From a checkpoint of a small transformer trained on Wikipedia: vocabulary 2750.
MLP neurons of a small language model. Each row is named by its layer, matrix (up: input weights) and neuron, and shows model dimensions 80-175. Each number is 500 + 50 x the weight over its row's rms, rounded and kept within 0 to 999. Numbers have three digits each.
After each neuron's rows, "fires on" lists the tokens most often at its 100 highest values on Wikipedia text that the model never trained on.

L10.up1536:488426406509552377416470479536478472527462475427533493483578531487551402529427540498488533559457497508446564431497380548488452596438571464484560566443511498515419592498492525450465455446465465538496540546507635499578512511425525604519528490605469482476478496495454506570541561575523443554
fires on: "h", "n", "t", "y", " to"

L10.up1313:495516433399441535522502517543406496471541460476507493482593444522474486508531549406539426525423529579466550506515458511453529515518543561552502475535530473563566489465534586478360497492552508508511475514554543474562475512538499507413542471489502528453539533554500478497523522510441366507
fires on: "ad", "xt", " ext", "f", " dist", "epend"

L10.up1542:459444495497560477467536512575513532426546530520534458473558483560492492463451479439524497561457512465551517539509459465572508564519473478425483425535527486541443418415485566505544464541433582477570498492489527449464501542518511523513508475519541529510561517519597507578462456475466495551
fires on: "4", "1", "6", "3", "7", "er"

L10.up787:514515512624532516592470498418419600618541457528561461544571501573557540481413444496527510633494542498471589469513498509469560511521489485433528569524367449471429406463461535561431440508593459538474458486507485431472578515549419578454558421491525460533541514518484439501497455479463568561
fires on: "n", "le", "or", "cl", "d"

L8.up700:521539440505553469546493518555490562488507533507472513368534442558557407509535378477559340402424472519508516507581451495494533454514560535502532525433588464452505504521482500499495514511468394553510547417482495503490482475416558601560471497477514516568496507471481468530536496446495507547
fires on: ","

L10.up731:527550555461534524532438403486450524488548425536585515412516463478466449503494558497525475510596568513532440475458435525373523418598511486449521445555539545507439619534502545516534481529444492517508426486438474458499506506491372562450471532466513430531568492403463521511593458488500543511
fires on: " of", " in", "-", "is", "id", "4"

L10.up1226:559510506478483517539550480525582604449508458480507544458518553413423488570492423468499419483569545553441536494556441528453558570514612567561514440456575483408530501550627429427476539358528511535494490479512474518495526503478519481506480498558479497496522445487483426437448405478524391452
fires on: " made", "ap", " released", "ig", ".", " Championships"

L10.up1628:485421460548556460538399614497432521577539533532451409526476534429549550570505462503507584507548498493441495516501493536470611410502501475403495444481379376537533520528452457500448507506521436562474452506464537521440560528550583459481467501451559521437482504573532546508553433493558510484
fires on: "ed", "ac", "ran", "or"

L11.up204:469568515500478508457496421494512530444516485509548597483519513443473396540449484501550481451490505548513519576413495415561459519475503434611507485494359487494514424376486506570592570465508552497564585454498610472483483523480438513619574520520492467478414434474488523459472544500539396419
fires on: " r", "at", "k", "l", " trans"

L8.up1335:507575522467548459482525481487421593474516526479470565498545525532471517520512535461494414414546480471456548502572521531432525501507504528339485585426454418477525438531539459534599380610597486492482538464546510450471459527557473556488450504479535526467518533508398486537465511514563405472
fires on: "a", "r", "S", ".", "ing", " f"

L8.up24:562420453586441448488455578437504546469556518427472614497610547479507508460563567507534537424562530476421438470451564569510523526485610473507615485452501456489517511478503488548491512365490568459516436477532464566481429543399478423498413411514584486571512453598460501439583415517579472499
fires on: " from", " of", "M", " at", " Art"

L10.up1150:450515441591546397539469522478529449575505465501535434473430508526572567509469489483564580497428525518467492515478460483549493504527550483513533507427481486546501463516501487547481467495443418521462580513476504462494420529477542504523509442525548455535533505574428507549434566455652379439
fires on: "on", " all", "ar", "er", "one", " se"

L11.up36:432498564437511595502504447542519549423536509634463500439439448468506508494460483535509521472481604508414413558483480534438526553370511437536486560525572488494523430433445503508522394567500536483460468469553486438488482441575561483500590439495494510548548502494454535457547521435488491511
fires on: "e", "7", "l", "-", "k", "r"

L8.up98:636539503552542507457489501542407474556507502498519522518520555437503497475476480528479554484548555507468550531407401621522559544441578596478461506558464434527550520508576520510455616429527437445459372515498566453455447511446634548479494429624504439532456525533436450487459439417535466523
fires on: "im", "est", " for", " of", "id", "or"

L11.up1562:502527496474613531561516507447489593544514462489511500470487535577365552391347526461483572531506499513475587479549496589515528520437560454518553478420526452559556495408530505551522456473434471515525486569521443501572447461497464590514421520461525413497432518575475437494473467474384467436
fires on: "w", " L", "ag", "ie", " W", " N"

L10.up189:534482514416440442527436529498493460452481569481468419516476473501534518543576512556466489473528527520351528526484552492539519489434645496481475494454480496557502563512503533504521496516497363581499556440490491473570561499550520577509619510519516522553541445523398562461507551548446479498
fires on: "est", ",", "er"

L11.up170:503484565454567433463507528444333473526508497469420509390490572589500507483421505499473543488458409417464618506455496470562535522542518505512498466383456472550512525476547501422437511501470551510476492459525562425558526425481436506528469446505435550529428508494501445462492439505397554443
fires on: "s", "u", "'", "n", "er", "ic"

L8.up1348:473535500581496513573539412471509507431643463469482492444638450498491477567513505458496512545539599435476544502470519470462474569561468522533523483515455477482478447481488460403556470507434539479482454460478586405504506594482484504607439512496625501483474506517546491487467413515438500440
fires on: " a", "er", "in", "am", "en", " still"

L8.up252:593531505455553468505522455518529450465559499486491481496454467496521495536510452441544474557480513684391524520537457474583457564564544486519606403457426549500537497537365534508548503371525456550591534484550454418476552518475430506423612554476508511467501399481506393510548492436451542486
fires on: "s", "ants", "ant", "ors"

L10.up1480:492444519476491507513434399509555542445524472464480438543476506415581438513464466481540516506442582472536422501517540456444553535435471523445509504491468496498470550447451451465533519614626509568496607459494451464482499548570481553518561474455517439497550420516597539421525474423485446466
fires on: "e", "en", "et", "l", " att"

L8.up1545:499614533411472552554443482623529515481469540457476461526521517530539447526484572461610459501477596526434600543555461460496530543538610427471474457438550537594578551517471454483509531464402513561429489449483463529525539509522563464481470477560508475481499454465491539429449444525452404502
fires on: "est", "ice", "at", "g", "ing"

L8.up187:478470545518603520616545439481462528423544517484443405508489636472467562539480505474572437594503585482479434457516512500520418559476609472554455464456466506442589442585454503508449489401497447426522507549471528463466548451492446465629515442487563542354498437502468519512547502465533508554
fires on: "as", "ad", "al", "ing", "od", "in"

L8.up80:547525566473517539391526497486507544500520542453504523521469517430506537508498557522437506508480517557501453573426456460513624495564542447355551361518562440605560535387460451500546487528550559510470531485499465526548564490552534482480450491575449488503483528470410528506448496532573474505
fires on: " the", " a", "y", " it", " "

L11.up1606:460481478475453416479501439566460439484458500436431466564468485447559548554488527500495476475516510447400492525515457497472539565523485492453527600428429508480498501544476543428584397493462509504517580466574515405478456499480430540508561494481523567453536504442417412516479468488534375525
fires on: " to", " can", "h", "st", " end"

L8.up651:502484503555528544520483500527606468384422538558502451531524541481567454443463470559467502481540476406487414534564492556518516442459472486562519410546474475396528506459451403528469513471515531484552574497500393480497532566588464564463604575474542563494451539543486511450455515511563506509
fires on: "e", "i", "ov", "an", " years"

L11.up757:559482511464584579481447439624513423543428556402534448460488527473444537444524447493532513479503510438492496563558549520563559541517504549471447409499446524615475525617529501529529516488488466542529508436541471480459415597483526483497539492524573473364466568476477428538400520532590471546
fires on: " an", "2", "l", "o", "et"

L8.up1097:457552557403518530498529488561410578522589489509533425505475470545436473518446401512567508596492515505452500459452478467576511524557480483556522437537462470457487451390477533492594383433505466468455519496429592443514501581485435569585488448472511527515450488448511581415477487476471436511
fires on: "ad", "on", "e", "am", "at", "in"

L11.up1235:561473449491533534529453456512493497569452531474553513515433521455438609462504580546493511495513542502448548545527485499494549507562473545450475495499534434440418469403485415508615550573535525555459587470430483480520580484553456547550507447586426496512561492490499507515479556471607496456
fires on: " J", " red", " Ed", "j", " Am"

L10.up1216:483461504592537591444477494481466547510552504393492553458482485494526534501408443547445427447509492501424551558449459560595497460523492483512528609487469524496521476498517542538527415515493460524476472457512490544513560515503430363521517510510450544574456455463486464528474485492492468488
fires on: ",", " the", "s", "-", "o", "it"

L8.up987:612491482434494432468461549477488541492466510382444427461552450457548531518498487434545559524446506474507432535487526510535549526588507441511451536445641485513541465533430519499561427526437448510563433410389612430537468540415431499534542485517445557430528505494523438414455523461433481577
fires on: " |", "m", " ", " also", " still"

L8.up1019:582537526432514392414525536528487566529474492423572519490440549466372528483577504341471439452463562512468533499430507537478486541531573488444499454477536360475576494468486558480555410556494464582449499491475518525486504479534552466473495566516500459536489559519377446490434450558426474489
fires on: "-", " ", " a", " s"

L8.up1065:433546523573530583472496524439438542547511505550492535478511543469520504473535450451445454577463499514539523403517527497485524547465554493500478541528490521473466491513530340525464482601516415630503548479560460496446528577442489476498513472488585552494470476519444546420477511483502559430
fires on: " with", " of", "e", ".", " over", " ="

L11.up1767:550438446476517500478472459509535606354535513474574461543481632429569494526445632422490600564457524477452530592537522444534517563403511467461609512491474496560500487524571476587447588437511420612454540462536456552478539470490520536430462502506469513477455445572440409499522458428578527445
fires on: " A", " a", " Par", " T", " Car"

L11.up787:490423514527491509553450443562566555484533468445493521470578559510560510433397474496482456584436509487531461420506513479535569503503488609464625477424502473512509425514496443558506452465553481575525559502501445538580428453498523451494507475454592515471481494541501513521426499561540457504
fires on: " P", " B", "end"

L10.up1348:509508474562567513494540464547468543565536523459475436459555592603537586529456490465470486467483465520456518437512485529477532551480522492458521469502528461462556346529554491480441460524459515470541499448466519531485541545498460411527557484499394486442544465542451575562516546572515509496
fires on: "7", "ed", "l", "p", "m", "6"

L11.up579:508513512511650549508432478573447457498493538448523414626550460460474591520426436601546408513565576464471454554501438514492535421472493490524551526499398492490467454482539520528591473506509566496528506514488505565456436468484505519540501420426496515529522504538474513539476463505490480418
fires on: "-", "4", "n", "it", " was"

L10.up404:546462484452500424494513536476550460523524486419448441525462415496566491400444512463446481454493513434522428591428590457450583423527483448419531526443509467488556473575614448512501405422565471463629517431491447423520500489506385509534516438425468529410475547603546561561459529453479403466
fires on: ",", " ", "1"

L11.up512:460483524572458525436543375590423507616502509515516442492517452514554456520477494446461404455517500478489429463518545501455546524579447499489517516398521510576450482575553434515446495577465509463415481459466516480478468580596470389554471547544552528459492466552488473587482503553426546451
fires on: " v", " p", "v", " won", "p", " the"

L10.up674:604446609423494508489480505491513484553486466465427442417546447486453479496496517590496549618522513499506486516461529475584523471514584524487573558537500531558601625500600505513519496429411552492543449506428515431535481471497492576413466439608507469462583362531397413491466537438503487483
fires on: "-", "ar", "g", "ac", "i", " "

L10.up1131:567537483477507499518524434495547552561477516463457540497530466560472457465406494463586494545504581489442509517551495534436523466541554502473518435528463519482413402561475486515512503586541507543485460417500551446506584476490510565415462433478507625561494493496543456469523488557464479448
fires on: "c", "d", "od", "ad"

L8.up679:583526445483510457462513460494495388500523492548552354414558580453604447481506558490518453433411423605520458507443479479563545468655574522464478426488601425561466576470486447575489480482588505431463513450596531450446490460462501468494462516542505514525552529563519577474500515364567505482
fires on: " a", " as", " the", "il", "est", "c"

L10.up1148:561451477618473500495460487418462482527634496504498535415573473449560500551467488538490478436500539516508540481432442547527478470506513553476471545447555543474542532396508474407446491596532514487479527362508581474455570497482498495559470440488587502519396511522472506480403504522501491524
fires on: "er", "en", "h", "l", "d", "w"

L10.up143:536530487425438501444412454515474491466438571464510496514456498512479537572565525472558524469545487548574593564554495499507524475482530550529486589463560564526519507537567548493489541564624459500556505488562592432566545443585418485534462481524466412477432499470439469513522454528481471456
fires on: "r", " he", "i", "ection", "he", " t"

L11.up431:499446567434421429465535395455500558477507497538504534474533609455516475573523478494492458502432544475500556486553499443530496573535648458415550533547484552491509444487591471544542472541552550552508487493458510430454526438552457466428502559487431465577423446590435506489496521539492448491
fires on: " to", " of", "ur", " his", "ast", "tt"

L8.up1599:505499575460519611505471452461508507569518441576483486460454563495513472494460400542552519564469534479427540476524446393520451463475461503393503455387416564558557461416464479504486514445521521499501502417434516469444537491503589653470532362453545624476580527512497461472499447381418576461
fires on: ".", " United", "t", "or", "ab", "n"

L11.up692:540502479431638516532594474561512446438446505483443478415484500523457588574430497552519554478434456505455570509408486499523502589522493531492458517478498502426533591547458514504456533431467467521508518403472572534563531524454474459514475427569546534479489557526496485553549475475495431463
fires on: "ic", "er", " by", "al", "g", " all"

L8.up1127:472436532486441509443491408470466463492556409449488595502499581569474395489483401478522540486473512527478559500483504465478493480501541478486504533504420512584498550580558519507419532382519391484457477464591493540459502573512522480537532476560477462414436611552510453458534464434483486522
fires on: "re", "ap", "ol", "che", "ro", "o"

L10.up1678:480434432506469543469542513527470537401503513579523465490518593601491481543463547478479554404549533581490527518528397535483579510551471548442536487457425584496557545506542552451460434432399564571488496481494582525459567552554472488423423507541489613432458529494498470482554501471442499524
fires on: "st", "ur", "is", "w", "-"

L10.up1306:574499468590631515430452491541523427602497526560511504508557556435516513426500630436474463507505549463419563496495504510577482562559501526395512561506526516553476509546444425429639588507524515543490497486568536570529588571611609510457521501509576427588517471443410430436470508417543454509
fires on: "er", "ed", "S", "o", "al", "ey"

L8.up1781:537518612483483525442550485510466500494445493536516492521466584387512455520457576441465553409530634542476571540552478518431526517512444428547567461530520522524489452461481458393506412399529457450431522514403535510461608450515516488560433486431518491428550492506468515538500529481468458537
fires on: ".", " y", ":", "i", "ip", "H"

L10.up8:511474491411515537479470484452445502470583461464513412455505470617521602496539485499543498523500613549479599595455466497549490513430497535458514416520506496475452515527489550444493595506448535531462452514472442464597567548588431497502533520403549444481616501497529388478581479482571509439
fires on: "h", "er", "n", "on", "t", "4"

L11.up1059:600497525441486535440397468477446525618519504542423503586583461537461588489525555547547466489533467453536566526529478463499532536480538538561535487490571513593564471493582473414515550500507507498558552443381477534508458486589624546447552463465477532517497503447575489496525529394533519379
fires on: "95", "94", "96", " com", "ary", "ly"

L10.up1227:471498470572572418514448429547456583469477432513523461482624513523454518509489477486468485632461469451452473463551556508578506514448486492473558442583480460517490523475593514544468451568583517473501591521456479537439502535538616449513524366465433488502524476503446549555452513481480541491
fires on: " an", "7", " b", "ed", "ow"

L10.up1408:499393396523449590567474586472487584460435545491584529520492576490486426501469427452517528497495471539460518626425535521458482509507526529461504530520506554468502552569535501463542510460534379542508432510474480538481496447392610512534497505498634525511418530554531477517459445493548473494
fires on: "s", "id", "ed", " C", " L"

L8.up1661:529555449454516425531551498531511469474595459438496547501480554387447437518403450463472598536433459559496478490496505384498435562432540365544517576561511496545469555508466509492498508472514447533366466449469556452587491520452485494549534544601555579394557455613496555529489541451473408467
fires on: "ar", "i", "and", "at"

L8.up1791:515452511578463418475464422520470500434528505458472469476522561477591501498443403424460504565515498625484516473461514600482589496597473507489511435427539525496507469565498509499503476472576425486512435554514538437469516529488475449576457533492523463488563504484509502581515531548523438482
fires on: "o", "art", "v", " P", "P", "p"

L8.up1754:442404464499508524400518482515612554543564527428508496368442489548465475611493507483506546472445441551442459493468539511459485440392519587600562462469502514495476412483540527495491436544443514503476539505487416506541504551433452424636533501478468528485471489468473456578434556518539458457
fires on: ",", "s", "-", "e", "),"

L8.up1114:474567524461509438506514513524519495534477579456479518529543561450476550414415587489504533569507476471501506529483541447470513457571479449541510594526482401420630491527548478526534423565587548424553475499479482427485493475428459473521456495531480488510506490492450509451456573480440469543
fires on: " the", ",", "r", "in", " |", " to"

L8.up1425:485577429486538469366543604522524395538484557491419464519537385492496540587479471611577488590417478502467456504542420486485502427489445521493486492530544524514630533507511517469514444454547497418549530478595529576450510452533523521489503420529490524471535443498542474556508489524481487462
fires on: " also", " was", " A", " not", "ight"

L8.up251:498560559527589479519566560506492420519629374483468548478470465519620416471536486508477475535519530493469517551481486565509450369526538574427492510520506441551611494460592558448462436428470483412592460460493494497586489569544489521547482381527488570563423552469437438479472441395543463461
fires on: "in", "l", "to", "n", "ill", "il"

L10.up1517:553439487452564471484426529608509566548486468500480453534391578521518530437538548468485508526539484538480458484502474558439563459507450481601445468484383485566557525525486482540509559459456436591585464429406563474429446517512530488544447504498543416522517537527424487518435522478571542447
fires on: " an", "el", " l", "ach", "l"

L11.up1102:555463486512525516503531473566529535406458530548470513500584493470492570508442567566500480503495521538467515523440529490415500533421480515400463478477480462454481470443563477497405384471559509581471641469473393480508573514495534488465485547477472516460462452490427452506544508595498470485
fires on: " a", " the", " A", " (", " w", "u"

L8.up1771:558528484550572438480478533394505530529549481456566556412445542529459490491512493452500573558531458597463458532483436424530556537490632524435549579435494394473550470470494531448448610502442444594497420503482492418488399456478505469489496451477478458568462511530475448415407513453567509582
fires on: " to", " ", "ne", "re", "ip", " E"

L10.up544:475534591486522608427424523520523542518506510493491431529599427510525524490385600462455458463462523409605447469575543454589553455587496500503481464547395532577526584491494536498465477431561458472532568459527497434498549479473490512496461479472456530549576531522497509611406530526513454474
fires on: " other", " of", "w", "980", "ig"

L8.up986:550503472582459453515502475540515547547465522459486516508491615522541507519464424510511529508522592474510447582473457492482516479448476443458482580448495463535569563529532433469388502511581422452477502463518514542413521501526480506477494419467592511597445494509496512450376465427549431397
fires on: " of", " with", "ating", " K", "ing", "uring"

L11.up76:521432493510465494415488483530374524548515475440459453507513468448494528490465492362569545501649536553413537497528491450523596427397560511506525547419472375557535500490511590522555458478431535496531547468505456453602608456493537533536472477521605421457518476478483491485469489477563465506
fires on: " dis", " on", "-", "a"

L10.up735:504555475509619445484493444500470490598450565407556526470491458560530483549499450515406499550414523533499529579509471486590494462491568495535545624470535530520509453533551420483525513501514483584500485438485512486533512524521556537526559483495515488513541498578459487549462456455422434491
fires on: ",", "er", "ist", " all", "ong"

L11.up96:486485565602610459553491422540447586486555439567469487411452428528546551534388559439505574454525552493558527510472510496512492489497516480512477514506491489526526500475570473466480495482483482432603506513399525543397555639517585493531483533600496509547431595512489524520447472409476541494
fires on: " ass", " Ass", " comp", " Comp", "l", "olog"

L11.up519:505530528437573569369458488531500471443477498462511519434456556445517466531480477484512533435506526502483552481484564414604591498476538460525572591476564430443538498550549407473533419435505561469619489454385557476510539556532556508491525519487531482441481550535477507539419560515452555456
fires on: ",", "-", ".", ":"

L10.up361:554470476557558573475473580547452533464536496540456504428414583490565479535557447443447511514447508535444532457484507492494552477509619556501466606456480506485557534514549514518407498496460454543483410506424518536519472526518551605505547457462565506514560431565527409438471502577467456540
fires on: " on", " F", "b", " to", " ", " A"

L11.up8:583509564473495509453515409501465442479470485459542539464544583410475487568450531450511448486525482414548535428462572465548474552449503499483498553539468405532499534497541543470573479446609549610591443536414597451489532460475536623472453401529573471488547524599475432476548539509515542538
fires on: " ", " con", ".", "-", " Res"

L11.up1668:554399543496550509485484481482538534550489513497507424433574497474505460573547550497579511496517483468552433509509487493531526467553476500467477555526522493543603585494613516498569417464490536468521446376428520430549523493512599514509366467478453515441447501446425497431449506431526421578
fires on: ".", " ", "–", "ss", "A"

L10.up1005:575519517521566496340463469548481467522494497479538558526440501444432505485488572494514489599468613411493510503560438573472580458518434461511475528460589433591543494514540504445510514524475471517634529500530452483512514376511542478424476411489493515487421501418508344445466397458614510420
fires on: "ant", "al", "ed", "ar", "as", "id"

L8.up1564:489559438533484556395448461569455647478487512562449473437498408531542560521497393471526503518545490536525559477559458546471500481462513362496540522458558458501548373556533482548561483500450484557489510493456466475533460493489496565551523444486560450511532420543596357561475468418536450578
fires on: ","

L11.up626:511472398469605515482501479519526524554533521530550458491502505435493525616424469550527428502516505468544553590525421478488475510392412406497457501505544449548519449499539535404501518545528489541589484485428467474455544545433636463523414353502524554436515459522517483446469555486456476478
fires on: " was", ":", "–", "ad", " ", " also"

L11.up760:436576471470490507547409445491444552502435475505503526485485539476481468404457522513575421410463522407514474608629536421521618492482531428419548560450455469576490448448515466510509453496577449431541492499362421477514413437515547577501416518502470521490568491542603477592573517503521491502
fires on: " w", "i", "e", "or", "ul"

L11.up808:431508399494472477364540486493470398463507472571539602588512480469518466502481471486478494495488504432409506450612516492545510522538624465452446469514618526472567519436501502518461419585445536476462526496468517443511503574579494568553511510515493646555539550448557503453512448608448529472
fires on: " m", " S", " s", " o", "m", " km"

L8.up1423:606481554499454436495530430482551506468545557428421457553520542533542477522546581569519583424587515538463552520509506551515568449486484483528520493450494492432555531504553405539490353486576496495507543466478470511544523472512429491508475533473490499394503393530393542521417512451446518498
fires on: "p", "a", "R", "all", "1", " "

L8.up1257:522448468480597548465468355467493458546511519593479459393584471503530444480520531511498501548494543567544413505554590487525509509542528472470547474459481513480522540538598363455462563503601471461515622483559570527455486575554519551391482513444660558537551396603468572470464542559461566453
fires on: " as", " in", " of", "ak", ".", "\n"

L10.up786:506540508542600454492491465474463552579579472445520473427410469515425573542462465449469560583498481415531444429390508483506447489499525517522534503407498407534515478400565524487566446519415382514531512428425572445555419495486538510447500524516563477455441483583400500533541561503584440479
fires on: "on", "ol", "ar", "he", "en", " to"

L11.up32:549537411414502533602500475548523416536494533527519577462548531503520493539470464586441467522498479445578527522503455499541466605559530575520460538505599557582507565501469443456483556473466399414538480516466551449486469479567500520467510485415510476538456583521461483518433553425515440536
fires on: " H", " h", "m", "am", "el", " is"

L8.up1346:596524550455529500444504479468436461515604438485557480495504474475564553494439447506516474502518499453486565513492483558597532458548590503455566474363529463556581480471484533534452421442586530518492526500502519482515547517514478471511414490491534518429447487465438532531480415445463341469
fires on: "ing", "in", "n", "st", "or"

L8.up247:493469622415421424603419374470541466523443462464529510490402409515511489476455457451490577634524552518419452493495594539600487627464563503488570454459540456471507521544420536481603553489492383547508515507429468418522521520511441537522454476533580459442531522529500465500431544532471554429
fires on: "er", " comp", " under", "p", "C"

L10.up730:520417515424512455513487502483515482446456458459517511509555538534529480550516525445532554562509428516499526597469475466528511552477506588588499497487535560455512486505532451487562509601532472459479519418557520479533491425480509469473454469568498487566456412460479441460392517422471505415
fires on: "r", "al", "ur", "he", "h", "hy"

L10.up589:421472461514438557441591458527530543558480414506499542475510529469448488561490543439522499485464498420510490434522551504537550522516566541470550395502475435476502484528524497609429438558421521495514558497492476367572441544525434508613552432548513451508525501492414513481501562492463463515
fires on: "am", "y", "-", "t", "d", "ad"

L8.up1321:493545463617481532485546550442493457501491515450457554495484526540497483538376519468521611510432515476478401448422537588486484472603494501421540454543474549462523561508464408548505507490478527548508479606462440460492523500460553475534600418561524488514550483557408517401438529457507452430
fires on: "o", "e", "el", "t", "d", "\""

L10.up302:569527411514543535474467444555479575515450522460443433502491526478581452534455413426454459449447603493480551469553444569438517451492509494550414559404547467494593517576429528547414548500538467531470555453563476504407545544564501425380557438508506562489536434530462560553467453467464492478
fires on: "=", "n", " all", "ian", "ed"

L8.up726:498447534555488523461502452454363439386501488467493447600401500487395478486480445488575506493540516482418514536511490400503569595421582471433496471535512504529521499477505523553525559508484560504535370503482438429519487533456580502467538473530459540508469454506444498442493533382527545514
fires on: "id", "an", "ur", "or", "est", "ach"

L10.up898:543444530468528475540460459669447478553555523457501536379494519470525488446412507419487444565577482480435503497502530583514488541521533595491548458530508493469486581487454525509516533500603540524543606514524546494397542492400520560396556448536549443449467427558547460583489436399576519482
fires on: " sub", " con", " c", "-", " Con", "ing"

L8.up959:566571519497501423502390511583566464511529436559430581492557584558527418510562487544559544458454509449532458582523578548534376473534530545532502479495535485452572589525605479500413417443508522512487528548495501525526493491493555464550518444544501440581387540536475427428423564420490454526
fires on: "at", "um", "h", "o", "ol"

L8.up420:599524500459551540483542475548519592502557362528576543551536588480556499593395426423500472465590581584425606520562377472514577523553446502505531533451564510552505434577489495468554498500491510483455447468422502522465468475568521561528633500505483491483479449545594475496415490445484548511
fires on: "t", "ated", "ent", "le", "us"

L10.up676:560471487468457594416503484529447521418472532489550473492454460445517557595571545477488562428555563523443519412536490445428523596430590538473530526517518446478486428483526530507534404520518546443435475461472510484545481531460540509551499443528572478476551551516414575488410503475552473483
fires on: "ed", "-", "y", "art", "est", "r"

L8.up464:500547525531497475463515553465432479424460468480535527481458559517558519511514475437570522519496713496493481497458488462490489513476562511473498565457557575540515543559529447520464501429527496536420503511520518569534484540429540519571416374501589421477476449615544527471425460348476421452
fires on: "ing", "o", "er", " which", " with", "at"

L8.up1191:500515524476570529501545566586485495493508528517525487502339513423421530476453511456453402537510492508467497483497542438498467559568536496496583483475521502506436516519463502500446537479506421504501438550467475511459514551454515459487520520473592527451498569498467527513525481454590529512
fires on: "r", "as", "in", "ri", "ad", " D"

L10.up124:525465530471445514454579584523488563454521475516480413469484507500548507494566565452500578426496471466461566473490523595490587539559541550480552481517521503471424463550629489497425547536467528652496553510481496456493560610517644540601469492545493531506443448551455528454557481446509590521
fires on: "-", "ur", "–", "un", "n"

L8.up1507:450450437528464626444498424528434494469623454537564431454451552500483476513535524482509508466454490492473507445439468453556549528467530506586505558558506563426471444459516475472566455543389447562529419443471391548502467497496486483528460486464485389470669523468450507426505486498559483493
fires on: "h", " M", "ham", "ed", "t"

L10.up1162:446458599498456426422464434555463417482566481432517521576493425549570518572481431465525536428518566463513532503493529530484529513533624560528494605479519542462543530481480532424413533531544535454510469462510546474438472577506538545608547577553476498460474462514578464621532554479535471451
fires on: " g", "\n", " w", " me", "'"